config.toml
n_layer = 11
activation = "silu"
norm_place = "pre"
attn_scale = 0.125
bias = "none"
init_std_o = 0.0
init_std_down = 0.0
lr = 0.00827
lr_head = 0.0077
schedule = "wsd"
MLP neurons of a small language model. Each row is named by its layer, matrix (up: input weights) and neuron, and shows model dimensions 128-383. Each number is 128 + 24 x the weight over its row's rms, rounded and kept within 0 to 255. Numbers have three digits each.
Before each neuron's rows, "fires on" lists the tokens most often at its 100 highest values on Wikipedia text that the model never trained on.

fires on: " which", " that"
L4.up1415:116112157099096131173119091139116115154115088119101100166147127164132104100067125185138122123130123076136099095148114132141092122122113104154133116113114157118151148122094143125118161126155095113125084132139127173131124138123129089140141138111114160138115082148101161115147099087141136127130109081170128125119149147084164120095158152120172110096133101135111128088143106134147111144121112145109086104164135107120143131103181155167071172155112122098154136136132152124136109124132086113126137116113165141121166145059110140133084083128133101130113119111144122108154120131162092104153159111125142150122115154123154163098137149126121140109161120127108146110121127105110126124090152090191134145125092118197145123141113127098167145141167115125163134172142119114146131150096160

fires on: " b", " F", " T", " B", " a", " his"
L8.up456:193145124169097138141092097146092105135133079153124128111126115119132138178118127091136143105119144132192075136112105191090147129080095113141108155150109117149109181147109121136125176134178184127098095134145150155107118160169127123148148136162142130082151073142166135120136145139128088144090144151103092158152119156141069120135141146118135124139132133148129153086103178082133145141121139091103143124108130165148152103139125121127139142159148118116123132170128115119134126111137142184139162115132138119151100154131082077155123130092104146111158145093094127100163163109121122159145086130143133105130126135152147119145124129147146141129167143145144104117109127181148114162137120145142132133136146153129136107131132139127133106154076162154100145116109124129148171134095103

fires on: ":", " '", " 2:", "r", " (19"
L8.up814:114182197102079139153182155091150131136161159115143195144144109108165124163098102109119120121126117126124115178110139115095148132130120131135135144140107123149116147110117153145193159138160164153141146088136151155150125096130118117118139120135129166168126093148140125156163149142113106141127108126136114105130134136095124110117099158132137129184124167109152111124127092140092129121135105110125104137138093161138145173156128128154121116081102106098167090158109124116162098093107134110114129116128113122132118113158150125123131141140113131105145120101142150127126074138125184138114123130125148131143099127099159125121129104162159097106132091129125130132138166130173115103160132131111143135152108140117099146134135116086143086088109128112104115135096111120120152108133087

fires on: "ers", " in", "right", "ives", " returned", " left"
L2.up156:130155140122098151122133144163145143125142180125103115136098094117136118177141138130109167124134115099097128153127118141156127148127130155103108149135128129083126124138134169148081151134124142104137162129094165115123104124115145160129097137154194142133110087114143117144084136106146159107140130132140110106140122153135152143135142160129066107130140144095152167130148142116073093128156143129167163158079135147127147127104117154098074144130133130117172061115125154111097118133156124144112088193111147124133137106140116137131157109136148152118145136147170108153114107151121103182118117143172081116148114141129157140130089129134157129176159155153153125116116153152116089162150148088094091140159151130156099112118112129112128128130096138061126131143134133118108115161151169

fires on: " Sh", " of", " is", "s", "ux"
L7.up45:158127110138152126158165140162158164154152097109130093160107117136154127111097135175110141146106162164124154109115141149119127126109116129132133159165118078148148136129163111141146077106133191120142139118141160126121177108140116113149097110138162129143119090145167111152124103127142140114090149116171131129128114165135114130114109101163115107127130117126124076083104131152182127102080134085109092126108154163166095111122176139175130165117099129142110134171108152174097103101120115144137118172129115110147147149130115084109097148124166137093139098119121135158092133145133133153122112173152129136148107149162106138157130090096133128110157174107122172116169142149106097097166093119125159108131092170109149145077170141097156131124119138125134157094118130140118163114100150

fires on: " \"", " '", "L", "'", "C", ":"
L7.up766:104144185130134152118111145116111171127121143138152135143114089136120084111153133131083184124126129101132120167149163117157125178157096119123141128104144156135135134146155102142153101145097131128116129144110109144137125164130145102075124120153146102106167152118074148155080124133119097108106118140149087140097162113164153114127140108117113145143150140148161159098119156093151142087121099105113137122109125154125142137148102171143152177090066178104113098124134117134169152132150153128108126125121130130129112150145147129104146094119092165141161105088144123133113105154116163139150147099154138145146127133119113125106148106118150161105141122141099099136096133134123115132121101180103144144123103142123147114135110096101194065116131135119152098114136083106106133156140087

fires on: "\n", " |"
L4.up443:130166127132097160100144086077126107108094141107131103153142126134126126112118121100099128095138125141082139142133131111117150098131136162185121134155105107124128072120106133176139123126116149127102156132107157127123078119090132169153117095084154094158169169128084145144115107113141179096092104153122081122123105164162107148126130136123107083137118119157135111105075166132077132139171100091130143085160117133124161130144122145155176136145145121105140182136147159160153152125135086164131137121119125116136146159136152131121114151126120122132108122126111091121126135130133115107112141122153151148099152101115150118143130126129120119129099087138143136128104133134150125122151090116143137101135157143066144118103145140176126112106114144143132118104118131131161061138132153

fires on: " -", " –", " vocals", " was", " guitar"
L8.up677:168104108112089135152114129109119147117063161148140140144172107128147160093134111126179117186131121110132159123140158126126154128119118165105133137131157105139127113152157088110170161119128136161146130124108113137109125163139099086117156119142116103136103103099163166176092070142128136130164144083091146163096099116146128118138084119178097098135126102133151087121157118146121107113170112117130123097119146103107120117116126154144147116104136133093121112142152146126150158160125123113160131120094136160197134150120096117126089124149138168112110142095146127108137163106081089134130123071139137112121125118126133143114106108129121137093109086129116119198126131137132122133093096140134099128156136106122164113124154093096150172131145138127111085139133125141118092155105133

fires on: "C", " (C", "-c", "c", "ic"
L7.up452:132148167166141130136190114118173147121139137146126135166084099127150116124110140185100088172143157099150126110128120156127099134115152104127103131092106115100142138159160099114129128145119150157086106072149131120114102107150138146141156122102051114146110079121108134131149117111125116156159135094135139177120081111077128148108126132133139136113176106112117139134110114115185171089138122153130126146144095099127128128135098126145085104134100164142164092102135155141095135099123114115095108140121126138141127131143124096154141110128123118138075102120114159109164141107127126154139080129167158133145128090132108127170137076153091108114128185147080140132111140097116189125124149134110150111126142114123141121190127160104092122118146181093140107108141147144129155147113104

fires on: "l", " Gl", " Wal", " Her", "p", "ar"
L2.up1150:075135133122113142142139109156126132093072109087125126133092110131140147121137150115136144156098128112121150118066135128106147125133125094120127139143134117155114120110069192127121102104139132123106107119094077140178109131142149088125122126121129171111168138117122087154138140161102099117107117102127170119132080139127152137110123112125190112157146122137094147130198115145108078142091108109147157156132139125093135117130152130114132129110129142131126086147136147125122138103162137144147107154104136124109138116110159150158122125145137102101126128125059099120113165115123140121128100085122145187166112146137124153146143109104145149134088157157152131147144132163146157135142095138122155150075071156161163140188115108112113163130137130147141093121135148120164149118154126

fires on: " F", " K", " Sch", " Th", " T", "K"
L8.up87:145122137095147141102119124156089125100123102138155132125157108141134093076133131129149101116137109156155113130133097141128132139116110163239150107037120107122170130169105143159146123115160128159126139162129172149071150150133112121175137083170145134149134135126100114103130142155157125110076159120137137168116123150154129143088128151156138136144111114111127134133126122098134130132117138176108102138152141157128133116162144158129108104117134128101136140121196132097126123136124093128133168147181131089103139113137147139089140096084166112136148134102150160138184157082071117154134128137148138117143151128098125118145123091167140146142148109150099094144141125135156130110123121134167097161153149139147127113119110145159137130112096113104117128108121130134098087144117152

fires on: " T", " p", "m"
L8.up145:115104137126133197128126102116140125115153153126166135112102138120081128138081117161167122119152154127137148136130105123142123164125107131097176104136106106106129125091105115142116118132119125144094180141093129094117113129162133094123093180147121130148148185140142163146131120098114145132133124117122109121158140067116129098160147146154119156089088133128084122119132113087141146130141090115143127148162167150100116155152074130116167158145127157131112117120140134128079148150147118134155100135128142092109098109113157155130114125122147078109165151139077115156114091140150115159129089118135142162123119131142136082147103169108114098113116111108110173101157127139163141145129165135151120129157159160105131149173167105105115121124112140144103131107132160120120124094203094

fires on: " years", "st", "as", "m", " role", "ad"
L2.up512:112101138157126132097136113137123133130130141134133108136136161109158156131120105110127110156136149116138104084128103112136137112118150144132189122119091103119118106145128089107118151144145124113163106127115101138128089099139135135142152121137152162098124127139149095139175134164162157126144170132176130137118177177143123130140132133115104135154103146143123102123126162088056128128142144189149117121118087144106159141076142154116129120136135124182110109146189133128151129087148123106154134129143125152121116152146119155104120104144092148124113156113105128119154126120109130119145084117143094121115073148171146090131108108116141104117140078133148154134146157124135137110115149155100131183138099119134125140117128101119133123139108073127174118067123170103132119168107157

fires on: " as", " im", "',", " ap", " (in", "qu"
L2.up399:121146136123092099096129146104101138138133148108112120125145147111123174111173134121110089141129129087189168087121125095116171116124107123149137136123125124173159102129096134107143166114069136097170146128105132108127154114133152125149120129139131137133124116137111142141162123169115127164140160148165119149122182103131101103163113145136115144103142129123128135138118168122155152111152140160105078125143126090072144113156168068169121137117157138116134098098104143132121114146090091128149143112139173156087138110164108140118127142134125124089104087149144146147105099136119137136202116096107141156148102098098144072130126107138134126073097144115098118111094130171101092109109126151150184143114163155150119131175131142128104122107130112109148094124108158152132148112148133

fires on: " –", " is", " was", " Sh", " R"
L8.up1388:116150140170130153158209095135149106091126102086107141146132112109162114100130123121120148112116103131088090163131130154160173107113128134151138130120135113102121124145182112150100126128119144123093110128106135137158130128119139129153107157151081127137122136091128136155154094112087145100115149116105100140163185089115102099104130126123167137132139143135166102169112106143126122106109112130140142115088123123113117141139089135164120070139140114161120112127140096175149085127140131170140158138113120087152096173149115108173122129102137122097119125091118146079161133098082095130144125160165149128152065111142103172118125135139157118104118163123109141134122149172110096146134102115112125126109134069123126142105142155113152114120129133108145127099106154143100133135165138

fires on: "ed", "ified", "ated", "al", "ing", "s"
L2.up1065:130136111096112154116128111144108159122129139126186157174128127093082143115097106098155121062094121106117138145140113123140091101151157127155179113165118137152125127140092140150100104168096141157172152123150126117122167124158120126118138135142118120102117112170129116136153133118110096157132135108151106091127145109141135116132103108117145145151130126165147107143152152146161149110160133154126170167134128129122117101143098157103160140143152143146144122105125148145070124111111139129174132124073123104150124185142104141173144144167151178152128108113142123093107104178120115102131098149167105137164158147139185114136128158180109175106103128137146144125102107134143149132173125097071085080164106148099126166111128155109124098138130138080159106122127172152100147153149113

fires on: " P", " M", " to", " p"
L8.up436:132112071183082123094090132116109110153176106189154161141153101118112061112101065175138092123120169100134162147152073111142091094110157117114121174140090095123112106146150097131120147124124126161075114170115155116090120136110120130115110119108152120126142123146140123132144170110133107137119131118134125116162136147122125116112151132135108144126113122138149139115131115131142146107131101087163128133124127169124089127161145163122133113147171142159106140103153098133120156107108161154115181134123144149130118142095134095160113171127090078106129142117116154125150098107117127130126110156136141115128147134123131124127094089081144119112117122150111072147122124141113144128118128129157156103118120120115140118150138084143052144100118065158150127098092112119119112135139149

fires on: " T", " G", " H", "t", " not", " That"
L8.up811:123173144155116171114168130193129121083147136113114139153138125090131119077128092133168162091074133130108128130095164166142126124138121177199140127108140131136100148165114158136126077124117143096053120123134155164099101116138137129141155131125148167079152096166136093114117138145123126146137094146097128126165129131161114115144141131131113104112112124115085110115151108106122132115136107116148093150126141114091099144137127123135129148125102138110143126109167132154137157138124120143132126105115133089130135114137109110112071128107163128126152121104082121162107093130157084169142127140115117126113173149135146123151118136144099108115172129145110127103138117111168163118166136134103116168120133119117100096107172125142135096089141090132130140102158124080141155112135087

fires on: " was", " became", " b", " be"
L7.up315:178138122177128128125138110152143149119147133136126125137170115088154113095135083132118106097134160120098161090095125164111094142154165133139193134129158114119132136160176108098159168058170119095134125135109146095125153104118116145109140137135100120107114082116132195121162159148100145125133111134167154143089147120112103115102111144137098121172141121129084122108108151097109135105134115104123113114079103193091141130093130114143105130106128131099122163121126151135144082125135123128139118139115122160100134115128132118128151147152105100133138125121124144131094133129151098116132145164106133171162110134189151148163123131104119114097190178145089101128163148131105183145121131130095148122143140160146162105138115132160127114159131102078128112133159110121130138130163145

fires on: "ill", "C", "P", "ull", "ric", "oss"
L2.up241:129105171091135162134114081160123145110136170092130105059087125123102127146125131157101094112132134125110149112104117134132145136132141129105148123125130125135101154127189143122088145123146108157114129134135089122112141115134175100154110120141114128133140169149149131134130127098136137166119107138123136160139140140146147148147160115149094137154132112147158160137107134114141208126137123121055141137106104086148169108134140102098142165118105098122123125084169149173130117104165115150138170145115127129127116137089128130140116128144087075128170147152129095132112078121112142166137124128129131148110144131148106122141139099090121128102111111128185142129151121148134132151151082132137081164108107108154150147153124134157121138116059103133166085124101140149119136164116113

fires on: ".", "I", "]", "'", "ES"
L2.up1368:138155143194129142135121110125132165098152165152155154128126119112135115108088139132119130108151150095137144166152146149146099100178146127188139075152120145132142150122149142130119135116156138141141128130092107101112154153143146132109137131099125105108110123181119127101110151090119122105111081140115110105123130129136135158185110121123142107173122131171158164118132104129127124133171104134158109121112188071107124125118141128141108125145075126102135108133094137138100112119152101133099165133156140128164156113152132100153134113136149159134128088132138105160168137137140145139133173162118126123109123101112116135068083127141144146122146181158068077139146136132129148136103126154108147138111152117166125124103148088176120112132108143141151126143128155131169117116122097

fires on: " end", " remain", " follow", "est", " start", " break"
L2.up1097:096119094104125133149137130151132171151106128114122152125158115144104136159085106100137135131120155136095074110103087125112160074146148125119158127106134148131151089098137128138089107163151104129129143142126115129127166143103110123111087148151156121113110139096135070158092147090139153148157151139109155155107155137171122131111078166146140135106154178153104133111108129134127130121105183136075098153105138124116112124131163145115122161129154121156120156149143172067125135115112139143107110175156097164138136110160104136138084140103112130096159127154105099122079138136116088137122108183125109142134181094140142086120095142145178115153132141139081130073121155142143165148122127112131151143136152162144143128158118091073142151120177123119124119134141144073154128132102159

fires on: " h", " v", " m", " \"M", "m", " Bl"
L7.up425:162107142139137135138152115132101096126124163117134157112121117076151113091135096130117137100103137136134124094136172117139102125100150090126146156114127129107108117118116151111131163159123107171113097147117117133180100166100125105155107125130105140133138134127130120162121105171131084126141095116156150139094143161160060093129116136149104106129102148163105144130156105132143127092098101146114122126099149150117114143140139107106117138126142120119137135156144117067148110111128175123147074150140111164137157138112173157162131115134143153114045163110141156062104122130121109098115130140127150143139119137141142129160087154179133133167133136117183161138111122122151157124081109148157131105127111112128156158127116088130159149139105144134153081133108144084100098150152146

fires on: "s", "-", " de", " la", "is", "as"
L7.up1227:122132155163149142126151123154140082124113124138139107093093134139098155104134136128130150088137126143103100102117133140127149134145137183100192129076129149108145130131111108146142122112093106133140133126109195097139129122156102097117150157124057148141107155113146157069128117084175150080097134081139135142062161114123097145144128153144098132139143122067116091151133148121170129150180090118141104100121153110119048093137123108132165119125209136096120107135147153156118127126186132114122162154156139131136128101104084123096106153096133148141120152121122074138111138155129137179135133093120129153097113129124141129166141170138153155117050113125131132143116145116156145121110151109126143161143118149141110122156114104133086143133152094098142157129147140135163146124129139

fires on: "-", "8", "s", "00"
L7.up345:109114120133170136140105143101126152154109108173111133156134119129092104133112117113128121142097124115148145078134120101111155137136165156145133133127151114126154125090120132138141118122114167100182136119128119157139108104097154126148186179121099169132168118126138152138092126162091139106118092156138151097138112125150093168120092141141122155082174103113131133156170127133160119158110116149149116108145110131146140129145111077126083143152129146154133102106129133141179094115119123131098136118132132078114135154128159109115100100109162129121178124168183131169139106128114119110119094149087103123118142130098111128122143124132150119110133121133163184143114135150141114095130107101151114104131103118131147132169170102128129108078148137136119124083114120126133148119124143

fires on: " years", "ell", "s", " appear", "as", " work"
L2.up1465:122155113115123131155119073154151151160144133087113119142119155168102143094157132143109127148141124133113086108128128124135141099126124174114165122178063119152099131123135090109071114099160119143093123134124148115145135120111120102166143105129131153123103153127145157097119111146116173112097155135129134134128154141154086149130165090098139122124067122096093162132112086100140165140162137149109131167133127128184107116128086157086147141168096116143113127121187113086114134134174127123093140119140104136100144157098139120131134123119157146132146135112096119148110135140104104118170155114076081143125091162145165097100143113136152122167145114121094128150118161127095128146107110139084123164121130119141103162141109112122113120135097105151145152156107107075082121148164099

fires on: "f", "s", "d", "ed", "ib", " "
L2.up894:099148190143104139126126093135116126157144125137159114173096104102123106165135126143140140094136122104096126136102116146108132144124104121168111083134141096126091109090131139149190124104143114075142126091105135121105110101083155149125137142146128109085100121145097086123148127114159140127126108146130153115135154123149138120114091103117132128118148145128158141153154111125112110110126094115140185126100117101166119116072153133147154108141184147093115130167111111161130115148106109149139092163182123141158136154120118143162164117117133129195156043107123140125099141129121122139136126099124138082144128144104145144127140163149097113106128172118137128121149139091186139138120132114119104094109116129107128149152147127121102091160151126131145140163126172103156097066167107

fires on: "\n", " |", ".", "s."
L4.up1027:163132129090164107113143167139167146122130122125148161119116111145129133151172136150115127124135140102078149130096146153148153114133119117154139153137152100176123099121120123134112133114099147049126141129110109122112134118129176132126127107154151094141160088116083149143122095085081090101173184159115149068129141172136076062078101141124093144171175091125144112152140138120103135132099124131109106072170137092142115123114148092125122121122130134179111112159121141115119142125132103118159121085154120134131167107158095128142158141088092126111108120119178186113114128114155138117119158116135125111136137113148121157113186113141093120124105113103096133111179146101118143097150116135136117111154140141145111124128170125148107144158131099119136140141129125143143146130118184

fires on: " As", " as", " For", " for", "(", "As"
L4.up173:162151113132124114113118126090135094116118115123149125150097136118126124135145106111084180129151169127157104160139109107101100098082176133159193118142142136095101159115173140146128113081180108126143140089144141132099186133153128126172155135111157093105112096182143135108182155156131180123134139156141080125138172158157131096155175169132121107145117145170109126126093125135102144104129105154117065163127111135105135117141143117116119115133119144140130128122135093114153133133131107107137139155130151110110114084134142117112123123155134175146171121142127130115128124111139141111112144134146116129133166179120141118160126127121076124128157134141116213110134159122114174072120124128088110090116095159140178113149155108069122135125123126106103096137151099145130141101095142

fires on: " as", " As", "/", " s"
L4.up1367:155127138125127173125162135119123133121151135091170115133139134177146106142130111123134141170182171127156118113117098105121124106096145137135115138113099126128118104125167120128120089117098146124124115150126121115114102146147131126165146118086132156146160076121169155147130107101132170128117158118117146155151150143157131123109179118146116121130112159121123179127138136126125071131105144160138115121148101143133129214123121099113079128114125080145127138071109138118137095134112172112130124170124110151170130129115121137105135164120169122125095138158111200128090144120133145138124167164141125121123136156090139140136110113126113134120129097170135168101124145140158161134126127134107157113133119122121141119138175128133140121120122113152149107126098194115156164111093113

fires on: "\n", " |"
L4.up16:152166146115106150164137135132128139070118121071096134142130100132133126119110148145132117164093119139147170159118132164135115116174139137146111135155142156165146143069139125129130120069167201124069154108125132125126111133125127104130108119121100125105102155136136121152166101098152119137123138131120134133126118120128099157139101148099143100136123098107112127087085151164124118142136114157124128113136091070096054115136128100091089092113114116103149130132148095093092154128123147097102128124141148120140126177126152105098129077077139088094130130120109130132123122088146125099106136095157086077119142106123145153123102139138112172129184110125119086113149184169113122180171128124150111117108128133081105146118116127128111112137152136115133096130110137146115096186123145

fires on: " B", " Votes", " Candidate", " not", " was", " "
L8.up1293:109115120159101150114110162106131116116136116103125123140142125126151125136150103135118088128129171112130147121090183118146132133136115136141156158115142167122158172085143155057135103096105130143101131109137146118115110119175096120144088135147168122119135120145109106122121075175075128136129116146125157170121116125173142130104140121174131161109164181134096118103147164102142106095146104121096152126127109116132085188101138081129133100115125144136123131157133124155100135131142151145168137090147146173121137089130112122181139083136079143150141149148120112138093060075109130148138132142138149100133112114131113119156065120141142107147133111149128135130149152131121140148119123155165100098072141131106127052156084115129146129093130107135153171126148117159164169117108123

fires on: " (N", " was", "N"
L7.up1155:119136137138122123111147126158107082122091159124119128124131112115132137155109136186118109123122132130105157156126167128147150180061152136094136119173122138119100150129123176130178112087124101123140135179135102134163127119102100162145108125128118135144123113150131091102152079152146208152115122103102085123112171135099103135137133139112161159110134110206131142137175127119095102115100089117149099140112118108126132130123106135135147134108133151131070121135094097115153096112152112105142116108131135112108166161166129143134128150118126147152137092100141137078127110088097130159151158166113135100105139147098146152097114158144079152116137158147136144108167173134149147131153143120155110172120141074109090118130123133180111090106113113153137128105105097143149147123130104

fires on: " Br", " tr", "id", "l"
L2.up346:129137138114140144095147116145148098148147107126131163111112098117128107150116138102118173080110136153132170147148138136083128110129164147129130102117141159112160134171094167113140120106101135133119166118125135119108097160107128137149119073122109101106124137124179104151107128115074140141149120093133085127139125112134132146135095093146118134101083130090147144129147106107113139106110144130133113127143129142091096109085093123116136129106175145134040125139094104135098069140103148111120118189162125080153131103110173108161097143101097139105120092109117124092135151135151078106141138109112108169127148137135134203114132108150130159090164174145173177111138110137131166135133098165140128149170129107109162131136136167140118115130077126149163089158126106141167129158085132

fires on: " that", "s", "ing", " and", " some", " |"
L4.up751:135134097141116111113146133146161120119137194111156116140169143077144139138135147076148133115134124112175148152138146131088132137052138167079174102156150110121142138131138105126124130146099098094112131134170175133175103125143096122184103143081113111133127114118134166120158115147131136121142084122129146141149122094128162132184122140140159152169165132139157133149172130143154153139163139147139085163120186117147142132142098115138121139137192130111133173130155142171112126108160125127121107138080140152137131154119155153117163182141150137100141117119132141134127146135149117135141193142086130163107163132078136141121142121115128105092145167104160115152122109138083155113139132089108107084128126162111117158124105112111158193089183125126096142129127102128130163144105094

fires on: " same", " that", " Me", " each"
L4.up644:115103162159112119133125144100131104136136093127163139159120146117129129162131118128170103132130131138120099124125101119120108116087147149108144104134161090116145174122157127094091119152132123115153091159119098122136104162143154115105134100128098110141115134144104144127139175125137146142086142135122167104110145107127155157163119145130117075111177125163133138122133123118136107119117127112123140122154151100130172126129142154128117156129133124134149139077129139113088172108175118086101102131144147125127117125099138163174121132116151137131127096149113131108125121115114141156122137085102143133147115159105130172131131146133133124151110099085060148108117099132115124114117177165111174140115095152177094177148154124120117126169127091107162139102102160154174147137151149

fires on: "\n", " at", "==", " ", " ==", " |"
L4.up353:134080169135097157124146055128149100097108095147153112133147135128158098132141130127161132100118124133137156099108158128131108103110167165169146121135091149092141119183109116121129133109115128079122128161152121152107111100132092109127133113090143144129121127163124117130122107139113149113108099116129110121101161128124097112112080142104121112140108129117129144109075134111126103115148113137091156105102117161134126091155065104111133149138115139135113178129150104159116151128090154111114104096112140087153136167121199115134145134196143143128114109136141154181125089128113129132150139147133127120087108090100146131125129136169088149125088149128148102153114039098159099113127157158124125104084101142106135082181117111145155106105140140107083132122154154111154200140099160

fires on: " al", "-", "-w", "ul", "-h", " the"
L2.up114:122113153130137146094120100151150085126182152125100125155127133128187098127111105127110123084143100113164064100147130116162132172119140108125149130114093157092114113133115164122116142116102144089109121104145148137115103175121104117099132112133141105160144112115135152146175130140063125114091162110114122118133105140124103116096133176111127157115126169175133150152131127113159112156126112103122082117122142136165107143124121140145130134146142153114140127144132139092102121161089137125148082191121139126109125101167090121164132132181154141147129122113119090101123140091132102153126089105152171116145111168101111165143112110111133104115139127106154049132134102123121128153139122138130157114102117145157111183162155149120117148121092145075146180130124111121170134151118107

fires on: "as", "is", "ac", "us"
L7.up7:112141142161150117145111109170111123085106160126091125146144145134138120120085117132102120182146100160146152117136091117128124130091099169110098116146136136135085163157102126098119120156078126146139158118152125176140115114118141114155160115129136138101098136073090143090159133091146170114125128106131133160135107118169116145155173120146113123120175118108108116112122122120120128146096137104129171135158162076116094105135139094101129174126155147163125116128144180122155116116168101126124170143143117150166123142126112107126140154081131182113141142106138109102154130117176127161107139180125126109112165117155119089137082151119155117149130084156131184113138135143097136116129130156125159130134091139136119136123141155153126123103137155090137133130134150141114139144112143

fires on: " which", "ly", ";", " completely", " then", " who"
L2.up439:085111135142137148136167114129113116138141100120099088148131132138139125103128152126125113175135151119094140130130143124139157122146146130056163135188175141130145106126099115085142149134083104137148104127138137103139129110105110152166121130120154114199168134159095129095138156113090121181134110108147125108139126113117096157174142116140178134114169140149079125120145143117151181105124127128126125130143188150125118142118142097149122137178133096136162124106188138090106156104127095118137124145140134140145134120150113125144143129123127119129115140154117119109134142145159096104148108141125158113096123147114144162132129082141085129153100122120134141170089146152118102164152162163163077143133119103137128132123086156161179149118138133194172102141124081172127140124148104

fires on: "\n", "est", "og", "ue"
L2.up1301:106108170128166151125148094124148095118081143153143141113127120164139155152142148107103137113157115133150129076128125135121146131147141177114096121101145143104108146144147161182117102135149135083085100159196144120139147130129127124110107156134132118105150090147118167134141138171178169117159137100174135109116150083115157099148120162154105121163126108113141144151159131140123064155153167150126128117119126118138112118130159140123141139124102169152128124152109150095157137131108145149165144156076161114152138142124161146171086150129183152117124118141130149127130118098118094159093166119149148116141149097115136114128150155090129091131100139120155088151105151102080111078105153095099097105110124114125165135132185105108126114103114118127113135135116166142141151152101116

fires on: " \"S", " p", " v", " \"M", " \"D", "S"
L8.up646:120198133109134110135105102143123146127144127159103109146128086081163124117133097107105132092127182131132120109119155124103098124118111111135088110137130107166127117099146167165134128146101125120138123136134136089148128112143095137143120127105120124156125111134161175114096138147113126127132130146119115156103160139124157103109146093130124121118146170123147144093088127127165115104133062141126134100092167147116104146148107126139107142117119067126136122116138089110101169129147146145111104176131145179143136133099107099104149153126159167113100143133111107104138086148111129119173099123125135105111134111127125093122105167143092129143169138141144149144134158116110114119121204159150124149165121116139167140177090137123106093140163115176162136132116143162135107077102136

fires on: " B", " H"
L8.up110:130131159138153100138116105119116114117103082115115157166137174127115077110132141151138124131108152111157119077128121147113110089116116116105118120158139126096142130121125061095076100109131138111114097120173076116099170124130115125148106179127133083077129122168170118148115113167119065129119132127118121150138127080121108141131132103112187136133099130125124120172115181100116088117145094108144142138171115139144123114133106115119163152149126102097102154137133112141122099112165184136131085132147148146148114135122106086129113084157094140128114113098115128144140149162100158122138120121103138112133115118117168113189080169165080109119125130121113126133161123091145144126114140092154093142132127150124180084140139066090134152137135129045122134119198121145118147160099099

fires on: "P", " Pal", " Pr", "ill", "ct", " occ"
L2.up1322:127100141097111136099130120164177144133131093131097110093122091154144089148106129102118130152131110116120099103110140158135085123091142168129126106152157132148127132091131168120120144128100148113100141123108123115108121148069114141122148123155112114158080127097115095158173138130178149118136157147124148161148155097187094145144076101104143138104115108122140132104145117126194143075119165136114179144130144068120121130095094130092137145114052119149145134098117128101173133133153161127155086161119125136130142135129154126113088131177109109155087127127124092105124104124073143125125137090120187153147171105183121088134099135158122102108146158156116116127125164159103073146102103164142113156156131087110105169143085147148153136108150108124139112151110135108154088136154090

fires on: " c", " C"
L8.up1220:128120131103140048149135099119127094104137130114146126163143149123147138073133147158128175139075142122136125122159135147121130172140106140152114115123100106118112111162104160089176161087143100125094134118105132120107145099138108086159124113159109158097128138140131123160116106120126137160125113139140183114104145167204097115083146134091134144148094134114117160122104107124127142125109145103123104143141150186107093094146130102111112147132140129116120146140201109080138096148121146162114151111093090134156108150120080075108124126137132139125142105119138129095105132113102140124143124137094136121158169134180138090134098113141182111128132122146165120073137142082104112099122104103168110123097133163103151135122083131115103157104140129136100160126104095109151175118105141

fires on: " |", " as", " daughter", " wife"
L8.up1396:144168114119133150136102082108106097106185114151132145172114078135108128127078121141087149130171130095076131116109156151121153102070080154112105161118169120113100145116103104147169103121153120106129141107164145114107146122128107176125137120130095131149105159133128135107153152144175130127125097134093135128118123155124146117126106165127122110138130150131160116118089115110121101127149093127125120112131105138123149153191114120148134126172134109150140149104125150166168154120127114140093094113174123108145113117098128141173138141085140135128146104127078137186151142088173145170070149140152130112153131123117123160123086138143139132106127134132159075110092114121175101106150123102111123128139110114121122071143142114124122093173131107139203122170192118091140123116144118

fires on: "\n"
L4.up966:160154125118164142146096132135157164074146160090125131135142078140134135083110140134154118104156108153112170147112107126130145124184159178134106107168169148140128134138064149095137150124130116083126125089141153115172159143139098109143121082101141141162150145096108159169121117108146104138147132139154132134154091136129105122110168128106104099145117114091086154089110122119112118096131142120142112106142135127148120115116143114145120126086132136105111126150121093101090188127139108167134111114147123131153109086154170120112174120084126116160111167105106161135109133170124106113090175100090137145073150122153106176109156092132062113123142076105153141104115183102133123098131171107129139162120115144148134085166115168110133136121104083144143101096135146108107120174113161